MLP neurons of a small language model. Each row is named by its layer, matrix (gate and up: input weights) and neuron, and shows model dimensions 32-159. Each number is 128 + 24 x the weight over its row's rms, rounded and kept within 0 to 255. A neuron's up and down rows have the sign that makes its largest values positive.
After each neuron's rows, "fires in" lists the words (lower case) most often at its 100 highest values on Wikipedia text that the model never trained on. A number after a token or word is its count.

L10.gate622 [ 99 105 110  74 141 127 158 127 172 119 139 126 122 172 100 140  90  91 118 156 127 113 123 118  98 140 118 136 170 141 174 108 142 134 100 139 106 123 140 120 107 117 132 151 147 146 104 116 107 126 131 144 138 113 138 124 129 125 155 109 149 168 138 112 140  75 138 127 182 127 122 114 166 119 148 168 105  70 147  89  99  95 100  99 104 100 121 181 128  93 149 137  80  67 103 153 130 133 137  86 108 112 127 153 129 108 134 133 134 125 123 132 128 163 114 165 135 162 152 135 133  93 145 140 134 123 140 166]
L10.up622 [136 187 119 120 172 137 128 181 176 113 121  48 151 120 136 139 137 146 125 147 107 150 117 130 162 121 128 145 146 109 108 117 140 108 116 136 111 150  97 134  92 126 149 129 157 148  87 161 122 138 181 129 112 180 120 140 109  47 128 136 137 171 150 131 140 145 138 100 157 165 113 152 162 129 109 148 133 142 160 107 111 140 143 147 155 124 124  91 129 137 138 129 100 142 141  92  91  98 165 114 104 118 168 153 141 146 122 189  94 113 115 125 143  89 121 163 181 132  79 131 131  98 123 127 120 135 128 131]
fires in: "many" 19, "some" 19, "five" 15, "four" 11, "most" 9, "two" 8

L8.gate122 [148 136 129 174 129 107 119  69 114 105 124 122 135 136 162  85 141 131 105  91 135 125 115 173 120  96 147 125 116  97 179 159 182 167 108 130 144 112 120 139 101 151 135 128 125 103 122 194 105  90 128 127 139 134 130  68 141 123 139 134 169 144 170 120 144 123 122  92 104 130 131 136 126 109 144 171  89 122 118 132  92 114 132 136 118 112  89 115 103 125 124 151 123 138 176 155 139 158 167 100 148 126 164 156 127 124 114 158 135 135 142 113 137 131 167 166 137 112 129 120 165 111 103 143 139 110 120 139]
L8.up122 [125 146 141 169 128 109 118  98 144  89  97 155 136 137 126 109 167 157  89 123 140 138 129 177 133 115 133 103 130 117 190 154 174 120 135 138 136 132 105 113 145 159 109 134 123  95  96 161 163 127 175 153 122 132 121 142 140 125 175 144 156 127 114  86 140 148 138 131 106 108 100  78 113 138 176 154 132 101  89 148 104 126 126 140 157 109 145 109 108 141 153 144 118 149 192 109 118 158 118  93  95 153 124 184 106 108  95 154 122 156 193 141 159 130 114 136 119 112 128 146 132 136 117 131  95 129  88 135]
fires in: "while" 16, "during" 12, "when" 10, "from" 8, "this" 8, "following" 7

L10.gate445 [122  73 128 107 158 111 186  90 145 110 131 134 142 111 145 134 133 147 146 145  90 115  72  75 118 138 130 136 124 133 141 140 143 167 114  97 120 161 115 124  97 148 116 126 163 161 138 150 120 110 113 102 125 130 162 159 143 139  94 137 107 110 114 117 105 114 112  96 164 147 120 136 141 108  95 164 112 120 105  69 131 136 123 144 122 132 147 121 130 168 145 134 129  86 131 105 129  98 147 136 109 143 140 160 159 116 116 103 154 122 146 116 137 106 132 190 162 139 146 110 121  59 146 179 156  82 150 107]
L10.up445 [112 130 103 126 142  98 135 158 158 159 121 116 151 118 142 118 137 107 149  85  86 151 136 138 115 106 168 156 102 135 126 122 167 118 118  95 141 139 137 124 101 129 117 127 108 154 141 140 113 166 146 102 122 152 121 104 133 132 115 162 119 155 102 120 153 132 136  70 120 141 104 122 168  86 146 130 108 160  90 157 116 120 127 115 141 115 129 149 152  96 135 150 121  83 104 121 107 140 151 118 147 120 143 153 148 123 107 112  93 134  93 130 128 171 145 157 132 114 166 101 138  92 154 121 173  97 111 148]
fires in: "some" 29, "many" 19, "no" 18, "five" 9, "who" 5

L4.gate278 [170 131 133 124 172 144 111 105 160 114  82 154 111 108 182 126 119 126 132 110 136 109 117 136 135 140 119 120 127 122  86 145 145 104  69 143 120 114 100 136 128 116 137 100 125 150  97 170 142  79 104 111 146 105 130 142 134 128 139 120  93 110 107 145 131  79 143 115 130 118 125 130 130 133 129 154 125 112 117 151 143 149  93 101 143 132 151 150 149 179 143 151 121 137 125 120 169 157 138 100 169 120 127 184 117 127 122 114 139 117  81 106 135 102 114 161 174 123 109 119 142 131 118 159 125  99 134 166]
L4.up278 [159 138 158  97 119 153 111 137 142 145 114 115 101 134 107 126 144 146  89 117 115 155 131 159 110 126 127  99 114 160 115 109 139 151  97 168 148 122 127 140 161 113 132 128 144 126 121 143 124 126 118 139 124 175 168 157 107 118 155 130 114 144 141 162 119 159 175 146 123 111 142 127  82 115 120 130 126 166 122 159 151 189 150 149 127 105 177 127 132 172 106 123 107  98 145 149 160 118 134 147 188 169 125 124 115 160 164 143 110  82 124 102 135 138 107 118 162 118 138 177 101  85 122 149  71  74 124  94]
fires in: "series" 32, "general" 10, "senior" 6, "census" 5, "size" 4, "cases" 4

L11.gate518 [117  90 165 138 137 101 147 105 121 190 117 117 141 116 105 122 140 107  82 139 117  90 119 111 134 189 179 127 122 137 119  93 125 139 111 124  97 132 141 130 118 139 144 117 118 175 123 122  88 117 128 101 116 139 153 105 137 129 139 128 167 142 163 123 114 113 173 128 131 113 153  97 113 117 137 106  75 105  96 164 141  96 141 120 143 165  96 141 123 114 106 103 115 120 128 159 159 182 126 129 131 172 135 179 122 167 128 140 149  84 125 113  87 140 102 149 119 114 153 121 154 117 151 158  98 124 123 182]
L11.up518 [152 156 134  98 128 125 155 159 126 151 172 112 153  96 137 126 177 121  89 116 141 140 151 107 109 118 145  88 110 117 103 149  99 157 118 118 105 136 117 106 114 138 170 101 147 154  93  98  95 115 150 123 109 162 100 115  73 142 177 106 127 134 143 169 121 111 163 122 131 147  95  71 143 101 137  93 127 162 102 113 138  90 164 123 145 133 120  93 121 124 121 118 113 145 117 151 138 153 156 110 122 108 150 185  97 134 157 102 162 112 111 146 115 159 119  97 113 114 162  99 126 114 125 186 133 145  94 132]
fires in: "key" 21, "was" 20, "lord" 5, "country" 4

L2.gate416 [107 154 125 129 129 123 165 150 130 132 119 134 117 182 218 127 131 129 147 121 133 100 135 127 132 132 118 130  97  79 122 128 130 143  68  97 137 139 120 125 109 127 160 121 132 114 127 119 123 100 173 134 137 121  84 136 138 122 123 129 169 133 132 166 131 136 136 119 126 133  97 145 131 113 164 131  78 141 127 129 128 132 133 130 108 198 122 125 169 138 130 110 148 230 136 153 127  88 122 127 136 193 131 124 154 114 133 121 130 107 145 122  92 119 177 124 130  90 131 126 150 141 122 137 167 123 140 126]
L2.up416 [152 108 125 142 130 127 129 128 130 120 140 115 127 118  73 117 132 124 129 122 119  79 129 129 123 150 138 121  94 169 133 127 126 147 160 169 150 181 117 146 136 129 129 155 129 139  73 121 113 108 144 135 135 128 150 137 121 111 149 124 136 137 108 111 126 142 118 119 139 122 150 175 149 132 125 128 101 110 125 126 131 137 139 125 153  67 123 123 166 135 130 179 152 103 134 147 132  94 132 133 205 132 111 156 182 154 121 126 152 114 153 129 239 110 114 129 125 147 132 128 160 119  94 114 142 129 140 126]
fires in: "known" 20, "came" 12, "township" 11, "down" 9, "unknown" 7

L8.gate430 [124 132 132 123 121  97 101 144 125 146 154 119 160  82 150 129 129 116 100 129 131 129 152 128 166 120 124 137 121 153 109 120 124 128  95  69 134  81  86 138 112 141  89  89 106 138 128 154 100  92  86 124 124 166  86 117 168 103 106 145 152 113 132 178 182 124 155 116 101 128 155 108 113 126  93 143 138 122 145  82 122 128 135 128  84 124 123 113 123 143  92 116 147 161 202  93 159 136 138 146 117 144 169 162 127 163 144 131 141  95 106 100 129 123 105 179 145 143 136 169 104 133 158 136 135 112 109 109]
L8.up430 [131  91 130 146  88 114 120 148  56 107 103  89 143  84 123 132  91 136 144 128 104 117 133  54 101 121 109  92 131 115  99 109 123 140 143 146 140 108 119 109 121 134 122 132 139 151 163 134 112 137 146 110 132 102 162 133  91 122 149 135 139  90  56 143 156 136 141 123 129 135 145  96 150 142  96 153 140 136 155  90 173  92 116 128 107 100  89 120 112 131 165 111 103 105 156 145 125 159 134  91  75 105 135 123 120 144 131  89  91 125 136 140 104 171  97 126 117 148 147 146 164  99 111 119 131 141 145 133]
fires in: "division" 21, "program" 7, "personal" 7, "edwards" 6, "programs" 5, "period" 5

L5.gate233 [125 159 129 165 146 134 183 112 139 166  99 140 139 142 113 118 121 136 122 115 112  86  99 123 115 142 103 161 153 140  84  86 151 170 120 143 124 149 149 137 151  98 105  82 142 166  85 101 104 128 120 156 153 161 120 131 127  86 106 156 119  86 121 146 165 117 151 103 129 144 114 111 128 155 161 158 126 141 118 123 107 160 121 154 127 151 143 162 150 157 139 138 115 136 139 143 133 117 144 138 126 142 179 170 116 173 138 101 165 110  99 123 178 121 131 109 124 144 102 175 138  98 133 141 132 122 125  84]
L5.up233 [123 172 153 122 133 110 121 128 172 103 115 144 126 131 115 137 121 121 143 123 106 170 122 109 128 102 136  62 131  73 127 160 127 126 129 142  99 156  90  94 107 123 180 119 123 153 136 128 129 147 138 116  85 137 167 157 127 114 166 113  96 117 153 123 139 111 143 128 120 138 138 144 117 154 103  85 141 173 146 162 139 124 107 132 158  93 130 146 134 127 131 134 111 146 135 166 135 107 130 201 134 166 124 152 154 122 101 175 142 107 154 155 129 129 130 136 164 163  92  84 126 151 171 140 117 161 136 115]
fires in: "career" 29, "can" 15, "care" 4, "cents" 4

L8.gate367 [197 105 127 123 120  76 141  90 114  78 132 177 120 141 122 110 136 150 139 121 105 137 125 148 118 164 137 112 135 128 176 142 137 137 114 142  99 134 109 129 141 129 155  98 104 146 128 135 106 114  99  98 126 100 107 109 145  66 154 116 133 182 141 106 113  92 144  83 144 125 109  93 149 115 138 173 140 116 122 125 154 124 149 130  95 106 133 166 130 167  84 125 125 134 121 144 111 136 127 116 114 124 168 150 149 103 104 118 165 145 127  99 124 137 140 119 143 128 113  65 122 146  89 161 163 137 140 149]
L8.up367 [173 112 114 155 162 124 111 148 122 105 145 151 101 119  97 116 103 124 154 104 154 150 136 173 170 144  84  91 109 107 179 127 110 124 146 101 114 148  99 113 156 131 113 117 103 133 160 140 157 142 143 124  87  89 109 129 152 103 138 127 107 164 125  97  95 104 144 100 164 139 113  96 117 128 168 138 160 145 105 154 180 144 132  89 164 102 169 137 115 149  91 155 124 127 101 110 105 128 135  91 108 133 123 136 115  91 128 150 145 176 152 134 155 127 124  70 147 152 110  99 134 154 140 136 116 166 164 121]
fires in: "while" 23, "this" 19, "when" 19, "where" 8

L11.gate218 [107 101 194 139 106 143 181 107 118 147  99 145 122 117  94 143 143 116 126 118 125  86 134  94 163 138  80 133 100 144 125 136 134 128 108 107  97 124 104 151 137 118 157 117 112  91  85 133 102 139 166 114 154 136 146  87 142 117 131 140 170 126 146 118  85 114 118  76 150  94 138 127 122 163 129 150 123 131 109 148  96 105  98 156 145 147  94  99 196 156 142 168 145 145 151 133 126 171 103 124 115 119 140 102 116 107 145 141 102 159 108 134 167 113  96 146 111 162  93 113 112  97 136 114 101 115 125 131]
L11.up218 [ 87 161 155 116  78 130 155 130 134 143 149  73 176 144 133 128 158 129 124 121 136 136 171 126 130 148 136 149 110  98 155 136 164 137 128 128 160 153 141 136 125  84 184 136 143 133 147 143  84 141 145  99 112 120 141 114 112 111 126 133 111 140 164 106 145 148  98 112 130 133 157 151 157 109 141 108 123 164  96 127  95 120  84 115 148 155 123 103 126 125 134 108 111 139  97 123 147 144 113 157 132  91 138 129 129 128 154 130 139 129 116 132 156 164 132 178 177 153  85 117  92  99 207 127 117 132 107 154]
fires in: "until" 19, "despite" 7, "following" 7, "before" 7, "alongside" 6, "when" 6

L4.gate361 [135 155 129 144 135 139 170 145 154 123 178 120 132 162 111 134 152 121 145 126 143 112 138 167  63 117  96 100 157 128 124 132 133 124 103 133  64 147 113 148 159 150 136 117 151  94 141 134 142  88 115 109 105 131 131 109 114  50  99 149 155  97 118 143 168 111 155 132 147 123 154  98 125 153 144 155 127 170  98  75 126 120 116 155 101 102 145 159 125 126 146 138 141 104 148 196 127 158 105  96 134 126 118 104 140 152 156  88 142 125 100 129 140 173 158 143 156 116 133 126 122  99 150 100 165 138 107 140]
L4.up361 [120 125 154  76 130 155 135 151 120 100 140 128 129 147 111 101 110  99 156 127  99 168 141 120 135 118  93 104 163 178 120 133 108 123 128 127 162 140  70 130 124 106  98 112  91 118 149 108 146 118  94 186 105 150 143 159 151 160 143 115 136  91 103 134 124 137 134 124 156  95 150 119 116 146 117 145 101 125  92  88 123 146 114 116 110 138 144 110 148 147 124 183 151 147 122 100  89 118 104 155  94 120 129 154 152 152 135  90 135 149 147 143  98 145 106  98 137 163  88  88 145 127 139 123  87  81 100 128]
fires in: "him" 40, "he" 9, "times" 6, "himself" 6, "team" 5, "timucua" 4

L4.gate63 [139 163  96 137 124 139 119 139 116 140 162 118 149  97 131 103 109 134 139 136  90 146 136 100 133 115 120 120 144 136 161 131 113 122 101 178 153 159 154 175 119 136 150  81  92 129 146 128  84 131 116 145 164 132 128  95 115  60 104  94 117 141 184 125 132 186 105 131 148 117 138 135 151 132 132 144  68 136 107 158 111 154 117 111  77 163 147 121 147 164 114 116 102 157 158 150  88  90 103 167 145 117 149 141  82 144 116 117 116 119 177 102 117 160 133 114 131 105 114 137 119 115 102 133 119 101 136  95]
L4.up63 [139 199 115 128 108 109 111 127 139 130 146 158 108  82 145 144 119 147 129 116 103 132 121  91 123 118 111 126 136 140  87 118 142 117 127 130 120 158 115 134 156 124 128  67 129 136  99 141 131 153 152 171 123 164 184 160 138 114 112 100 104  88 135  84 133 132  98 144 181 119 164 185 127 139 107 123 124 151  99 131 116 184 127 136 148 134 112 169 187 162 136 165 158  76 156 112 142  97 110 164 115 152 121 177 138 150 152 135 102 104 147 131 153 111 145 138 145 142 100 126 126 129 118 116 130 144 135 145]
fires in: "career" 33, "votes" 15, "jones" 5, "season" 5, "care" 4

L5.gate311 [174 108 153  97 133 143 158 135 160 133 120 170 146 155 129 135 131 176 104  83 123 140  80 141 156 132 172 100 136 102 135 129 121  98 126 154 107 111 107 165  76 127 138 115 109 143 131  97 140 130  73 134 122 117 143 145 101  63 120 107 132 128 109  94 108 151 135 146 132 111 117  96 151 137 160 123 120 155 113 166 121 108 117 105  71 114 131 172 120 129 128 146  99 107 106 157 116 170 142 134 144  94 158 150 148 136 131  96 130 118 141 143 168 157 121 131 159 132 123 119  95 136 153 142 151 132 122  78]
L5.up311 [126 167 127 107 142  46 111 123 143 156 126 115 106 136 113 160 139 123  86 131  79 128 137 180 111 152 119  81 124 112 140 116 134 143 112 118 141 117 124 126 152 136 132 134  47 130 132 131 112 180 142 145 130 115 200 120  94 140  91 116 139 138 146  95 115 120 126 106 161 121 111 103 160 182 116 135 107  91 110 185 102 127 110 126 121 108 133 137 134 124 182 146 125 126 133 124 109 139 151 150 114 107 104 173 145 162 108 137 105 125 125 140 134 139 133 142 115 120 112 137 133 147 153 179 153 149 142 104]
fires in: "as" 27, "about" 12, "africa" 9, "african" 7, "africell" 7

L4.gate36 [161 152 151 109 140  81 101 116 146  95 107 164 121 117 140 101 149 141 128 140  73 131 149 149 143 142 113 181 116 111 139 152 177 157 121 129 126 154 119 118 129  62 120 120 102 141 123 136 104 119 161 102 160  90 135 110 132  76 127  71  98 112 168 111 187 125 124 129 127 130 155 141 133 147 108 127 128 103  99 140 168 109  89 151 107 121  75 133 159 135 122 136 124 118 146 127 133 148 122 123 108  94 152 154 112 120 115 120 143 105  92 121 135 123 119 190 152 129 135 126 115 102 142 116 131  86 145 116]
L4.up36 [ 98 155 153 134 120 147 104 113 117 157  96 115 128 152 147  96 138  83 117 109 151 135 134 152 156  94 157 112 128 141 124 146 137 128 117  89 149 110 125 132 118 154  68 172 150  94 120 156 163 139 124 132 119 116 153 141 116 136 162 108 117 213 128 161 129 140 124 143 130  89 150 128 101 132 126 143 114 110 167 157 115 157 112 135 111 119 127  56  58 107 150  97 162 118 109 116 124 104 152 131 136 118 134  93 163 118 131 126 141  86  79 125 143  87 134 145 136 153 136 143 138 152 124 126 136 140 101 142]
fires in: "general" 19, "stadium" 11, "genus" 6, "standard" 5, "senior" 5, "senate" 4

L4.gate248 [149 137  97 163 137 115 120  99 144 130 140 153 169 143 169 139 146 112  92 103 124 107 140 154 103 158 150 135 123  99 137 110 129 154 123  95 125 112 129 109 108 116 135 108 115 158  78 196 145  97 159 143  97 128 135  92 109 117 126 161 144 141 135 120 135 109 160  97 144 120 104 136 153 113 132 133  95  98 113 135 137  90 106  80 155 139  98  96 111 109 101 107 111  79 159 142 140 208 109 103 150 127 188 112 124 105 132 110 143 130 108 110 124 163 143 133 134 130  73 131 111 143 111 108 155 110 108  91]
L4.up248 [120 151 149 152 132 153 148 148 120  82 112 161 147 124  80 140 121 168 158 125 117 130 163 127 119 171 147 137  94 139 142 127 113 121 148 124 104 147 107 123 131 133 106 141 119 133 159 136 121 115 100 149 129 126  99 180 111 145 121 109 157 175 126 146 109  67 115 134 104 143 149 151 153 127 162 123 101 104 145 170 142 140 175 134 132 109 167 109  70  95  63  78 104 162 133 159  95 125 149 143 130  97 161 109 128 154 127 141 143 142 129 137 123 110 112 140 102 132  97 145 165 119 107 138 123 121 118 154]
fires in: "game" 23, "king" 10, "length" 6, "kingdom" 6, "gb" 4, "kamakhya" 4

L4.gate599 [124 110 145 107 143 131 150 137 140 114 172  97 156 141 143 109 124 158 124 139 137 155 151 150 132 105 143 124 102 131 153 147 140 159 137  83  92 124 133  91 104 111 130  87 140 108  91 106 137 101 101  94 164 172 123 118 128  83 139 106 146 146 159 124 126 123 165 153  92  95  89  94 124  99 134 147 168 183 125 104 168 136 142 151  85 148 111 143 107 148 143 119  89 126 181 145 125 135 115 157 116 167 141 121 117 154 161 151 126 109 128 114  95 134 100 160 141  91 107 118 125 136 146 176 190 128  97 118]
L4.up599 [108 122 122 167 150 116 178 126 142  85 194 154 146 143 120  83 115 147 131 167 117 136 123  97  87 160 124 145 122 106 164  98  73 169 119 136 154 102 177 155 125 116  96 119 102 123 125 111 117 138 125 109 152 132 127 133 108 117 156 143 151 112 172 104 135 116 140 151 122 109 159  96 167 117 172 146 136 114 123 119 158 130 176 133 129  99 120 134  93 120  88 136 117 121 115 175 112 111 147 120 128  77 156 139 124 132 130 140 116  98 151 151 100 113  80 115  99 117 128 135 177 138 157 149 121  84 118 133]
fires in: "date" 16, "candidate" 15, "king" 10, "associate" 8, "kingdom" 6

L4.gate486 [ 92 148  96 117  94 120 159 120 138 145 122 157 133 128 100  87 119 142 126 126 101 133 108 143  70 152 139 141 155 132 148 134 143 133  96 144 114 145 123 117  89 138 120 110 123 124 121 132 118 125 116 111 163 135 150  99 121 109 116 141 120 147 147  90 177  94 151  81 125 126 113 106 107 146 138 159  89 155 148 133 111  81 140 116 111 159 127 155  98 110 103 126 113 119  75 146 120 149 124  82 106 127 141 186 119 153 148 127 149 124 145 108 157 163 135 144 131 140  98 126  94 101 118 152 142 104 117 162]
L4.up486 [ 87  99  82  95 133 150 177 137 161 152 114  98 119 141  97 137 141 158 136  97 118  99  83 143 108 146 129 154 117  78  93  61 100 135 142 120  89 117 123 112 131 132 105 112 148 130 101 127 182 136 140 112 137  90 148 126 103 130 133 128 140 138  95 111 118 116 120 109 125 140 110 115  95 101 152 125 123 132 125 116 103 130 128 108 127 210 153 172 103 143 167 170 137 102 112  90 162 134 158 109 147 119 121 134 115 142  95 161 133 105 129 111 114  86 115 153 140  98 135 156  85 137 188 134 131 134 147 125]
fires in: "most" 28, "these" 17, "selected" 5, "boston" 4, "almost" 4

L5.gate179 [131  94 112 115 126 121 125  97 142 157 147 127 147 140 111 105 161 161 112 159 132 124 104 115  84 157 184  91 118 122 120 149 159 135  90 130 132 177 133 128 107  87 145 127 127 118 140 166 109 126 182 141 144 132 110 122 139 104 138 138 103 117 119 146 117 131 152 105 121 123 158 143 155 152 138 115  81 126 128 107 154  87 140 114 123 109  97 126 124 124  95 129  91 147 145 171 122 131 126 130 124 107 119  97 137 114 133 136  78 124 118  98 135 110  79  91 152 171 149 178 118 117 171 138 151 186 164 107]
L5.up179 [140 125  91 132 135 119 121 106 142 132 104 121 141 142 135  84 127 124 127 166 160 122 115 176 180 156 165 100 164 127 143 170 140 114 110 132  83 139 124 117 132 128 187 135 117 114 138 161 130  88 160 138 104 111 125 122 114 161 130 142 129  81 135 129  81 114 119 146 111 145 113 165 110 151  95 148  90  90 130 145 138 156 126 132  64 127 136 140  95 137 131 131 125 173 100 122 121 150 112 121 135 129 169 132 154 142 114 111 128 109 115 134 166  83 140 133 116 178 127 129 159 156 113 110 145 123 115 150]
fires in: "television" 17, "africa" 9, "africell" 8, "african" 7, "surface" 6, "patrick" 5

L4.gate414 [180  95 134  93 160 109 141 121 130 110 107 152 133 103 144 116 119 151  98 121 101 106 123 135  97 107 157 123 136 109 136 137 167 157  81 116  72 151 111 132 138 115 113 124 115 163  94 151  92  82 138 124 163 144 103 152  95  90  98 105  63 118 160 108 104 143 141 117 144 112 155 120 112 132  85 136  91 102 137 127 147 153  97 133 165 113 111 155 164 166 123 129 138 112 146  88 139 118 133  94 138 103 124 143 106 128 119 101 131 116 139 113 130 142  97 172 155 138 120  98 146  85 146 117 115 138 133 135]
L4.up414 [154 123 100 123 107  96 150 101 132 143 120 110 135 132 191  99 121 149 137 128 126 119 125  96 148 131 118 125 144 136 115 151 126 159 143  93  86  94 133 169  68  71 100 138 130 112 134 106 115 112 109 149 137 106 115 113 127 152 151 126 101 145 126 135  90 143 104 123 113 129 105  68 134 132 124 170 185 148 142 151 127 143 103 146  96 129  71  68 112 150  96 138 110 127 120 150 123  82 117 159 139  91 141 151 118 127 107 131 101 145  97 123 126 145 144 136 198 144 132 119 145  88 138 130 131 141 145 132]
fires in: "series" 38, "sun" 7, "serie" 5, "senior" 4, "senate" 4

L11.gate280 [104  57 121 127 169 120 184 108 150 119 147 136 109 151 111 107 115  86  90 109 109 148 122 111  99 192 156  85 127  94 147 117 166 164 118 157 129 154 139 118 110 129 151 153 142 155 142 130 113 126 136  94 131 129 153 106 139 117 166 133 117 150 142 109 132 105 169 102 161 138 127  85 135 126 153 128 116 104 141 146  98  90 130 109 122 127 129 167 106 172 163 118  89 145 133 115 125 132 151 103 112  98 103 111 128 151 135 102 161 142 150 117 155 143 100 193  97 144 133 178 164 138 145 123 141 117 143 176]
L11.up280 [119 145 114 155 139  90 135 183 101 124  91 137 138 109 125 105 107 114 151 150  93 131  95 152 121 157 177 139 147 142 114 111 153 140 138 157  87 112 124 160 113 150  67 112 107 154 144 156  90 133 107 124 129 110 163 155 123 147 115 124 120 124 120 146 112 142 107 117 145 103 132 126 136  83 125 113 168 119  56 116 144 109 134 109 131 155 145 114  81 121 109 167 106  88 136 116 125 128 152 135 105 119 144  71  72 123 108 105 116 149 108 112 118 114 136 174 142 140 118 130 155 116 131 128 135 129  91 132]
fires in: "some" 29, "you" 13, "many" 13, "young" 7, "either" 5

L5.gate163 [153 101 108 115 166 139 170  90 151 160 112 147 101 149 102  98 112 137 139 107 139  79 160 141 105 149 134 120 142 151 112 142 150 110  91 130  99 121 121 108 146 131 107 113  80 145 142 119 122 134 114 109  86  91 156 143 129 103 134 110 133 134 115 121 158 115 168 107 150 136 103 122 117 121 140 134 135 104 126 130 134 107 118  97 137 112 132 129 100 118 150  90 144  72 115 162 148 120 157 106 164 128 144 146 180  99 130 123 133  91 134 113 118 123  83 136 113 127 140 111 123 113 166 116 158  94 147 154]
L5.up163 [166 134 173 112 140 124 125 156  98 123 111 170 117 148 127 150 188 127 123 140 138 125 117 148 114 162 145 140  96 135  84 144 163 121 134  93 137  84 152 112 189 132 130 163 121 108 143 128 113 168 133 131  89  99  94 117 140  87 127 172 128 121 123 146 131 131 108 112 104 139 160 122 140 100 100 163 163 104  93 146  92 114  91 124  98 157 146 154  67 136 105 121 111 101 180 120 159 119 122  96 103 146 133 141 141 120 128 149 155 166 125 128 132  84 123 129 118 143 145 138 138  91  92 114 119 142  93 158]
fires in: "him" 39, "goal" 9, "himself" 5, "going" 4

L7.gate416 [126 124 172 145 132 111 145 130 129 147 115 135 118 151  93 119 123 181 129 143 135 141 139 147 122 171 109 148 100 118 166 157 148 144  96 119  98 161 127 158 142 135  95 107 125 131 112 149 145 161 160 107 145 150 159  87 120 103 162 189 144  79 198 118 133 111 134 106 149 127 158 141 132 139 157 129 127 117 147 142 133 135 151 125 125 174 153  96 153 167 129 119 131  96 115 129 168 127 174 135 123 140 125 127 133 152 128 151  80 124  90 102 137 155 101 126 132 143 114 120 144 106 124 111 108  76  93 125]
L7.up416 [ 96 124 178 127 119 141 175 121 136 112 152  91 156 112  98 143 156 119  96 166 164  74 144 113 161 104 131 146 166 148 150 120 135 113 132 116 140 137 128 118 150  77 160 128 121 121 161 124 169 139 157 139 105  94 135 106 108  80  99 135 136 155 131 144  74 154 113 162 143 147  83 139 112 172 121 116 111 136 132 103 139 109 146 102 116 147 117 124  95 124 124 129 142 111 115  87 155  98 121 132 101 167 147 103 163 154 147 131 113 101 135 112 133 132 101 197 137 138  82 118 114 144 158 122 102 145 127 144]
fires in: "between" 39, "before" 22, "including" 18, "following" 8, "includes" 4

L4.gate561 [137  90  95 162 104 121 146 151 135 140 136 118 142 134  98 122 119  84 113 152 117  70 119 104 112 173 194 142 129 125 164  98 119 139 118 137 168 136 145 143 121 123 127 126 161 150 134 121 128 168 149 104 164  88 126  94  93  99 112 115 109 120 134 146 103 110 128 121 171 136 123 160 181 118 134 145 114  88 101 153 128  90 116 136 124 126 176 130  96 123 167 114 174 114 116 149 121  89 126 116 122 126 119 106 128  73 134 112 143 121 140 109 148 109  91  98 138 192 118 130 116 166 120 158 151 168 140 130]
L4.up561 [136 130  76 144 134 131 151 150 151  86  90 105 106 110 123 142 113 136 147 127 125 104 114 144 129 129 128 127 161 111 165 121 105 126 105  97 142 151 144 115 151  83 175 104 133 107 160 144 106 158 133 109 138 144 160 131 163  97  66 143 129 114 128 119 166 132 119 154 141 131 163 173 154  98 133 110  60 124 107 148 109 157  99 122 134  48 159 137 124 139 176 127 111 149 102 156 108 118 112  62 116 122 152 114 130 124 121 158 112 120 135 119 139 117 155 131 149 142 116 172 111 140 147 151  95 103 165 139]
fires in: "december" 32, "number" 12, "africa" 8, "africell" 7, "african" 5

L7.gate195 [ 96 171 132 120 145 123 119  85 109 131 122 162 132 164 118 106 118 108 145  91 138 125 116 165  75 161 125 106 161 119 175 163 138 156  91 152  96 147 103 132 130 147 101 106 107 107 121 131 109 172 117 100 123 109 153  83 154  77 103 111 107 150 121 126 135 118 127 105 122 132 112 148 110 121 136 142 133  89 116 110 117 114 122 136 104 145 122 168 100  95 114 128 154  98 151 150 161 156 164 118 121 135 131 168 154 142  98 138 151  74 122 119 138  95 126 171  89 153 119 120 154 113 121 134 168 123 151 152]
L7.up195 [155 147 124 124  59 140 165 134  95 114 153 129 118 121 148  70 125 121 171 116 128 159 144 146  90  96 133 135 193 163 143  92 113 112 104 130  93 113 152  74 138 138 111 125 143  95 143 125 157 103 107 119 133 139 122 169 156 109  94 107 126  89  75 142 174 112 160 105 146 157 132 129 116 130 104 130 121  97 124  89 156 132 137  91 117 117 128 132 176 118 107 125 124 133 111 181 161  98  86 160 152 115 131 121 143 117 128 132 136 123 115 111 116 144 143 111 129 138 133 151 140 109 148  58 150 110 129 136]
fires in: "between" 45, "him" 27, "get" 8, "getting" 6, "himself" 5

L5.gate171 [112 108 128 141 146 106 133 133 122 146 112 127 181  81 137  96 102 140 148 144 163 101 126 132 160 126 110 156 130 131 167 134 134 165 105  88 121 122 141 149 149 137 141 130 153 143 147  99 128 130 159 153 134 107 115 102 176 115 143 163 159 152 155 147 119 116 145 113  84 116 116 122 103 121 138 158 111 163 120 120 120 120 132 133 133 143  93 107 124 101 135 132  77 129 135 111 103 166 100 125 107 150 193 148 130 150 118 135 155  78  67 112 139 123 163 120  92  97  90 140 148 129 123 162 132 113  96 137]
L5.up171 [ 96 105 147 135 127 177  97 106 109 147 100 130 119 115 153 121 145 131 152 156 137 142 121 139  79 138 119  96 143 120 130 182 141 119 111 127  70 160  88 142 107 140 136 155 135 128  97 135 120  97 147 125 108 124 228 132 154 130 135 111 137 114 144 148 111 108  77 148 169 101  93 129 124 142 146 144 136  95 111 128 133  83 144 129 169 100 152 147  97 128 101 105 136 126 143 122 146 138 148 113 135 132 122 151 137 146 156 149 170  87 145 155 100 119 120 125 112 131 159 156 149 153 181 136 164 104 131 164]
fires in: "law" 12, "list" 11, "land" 10, "listed" 8, "field" 5, "london" 5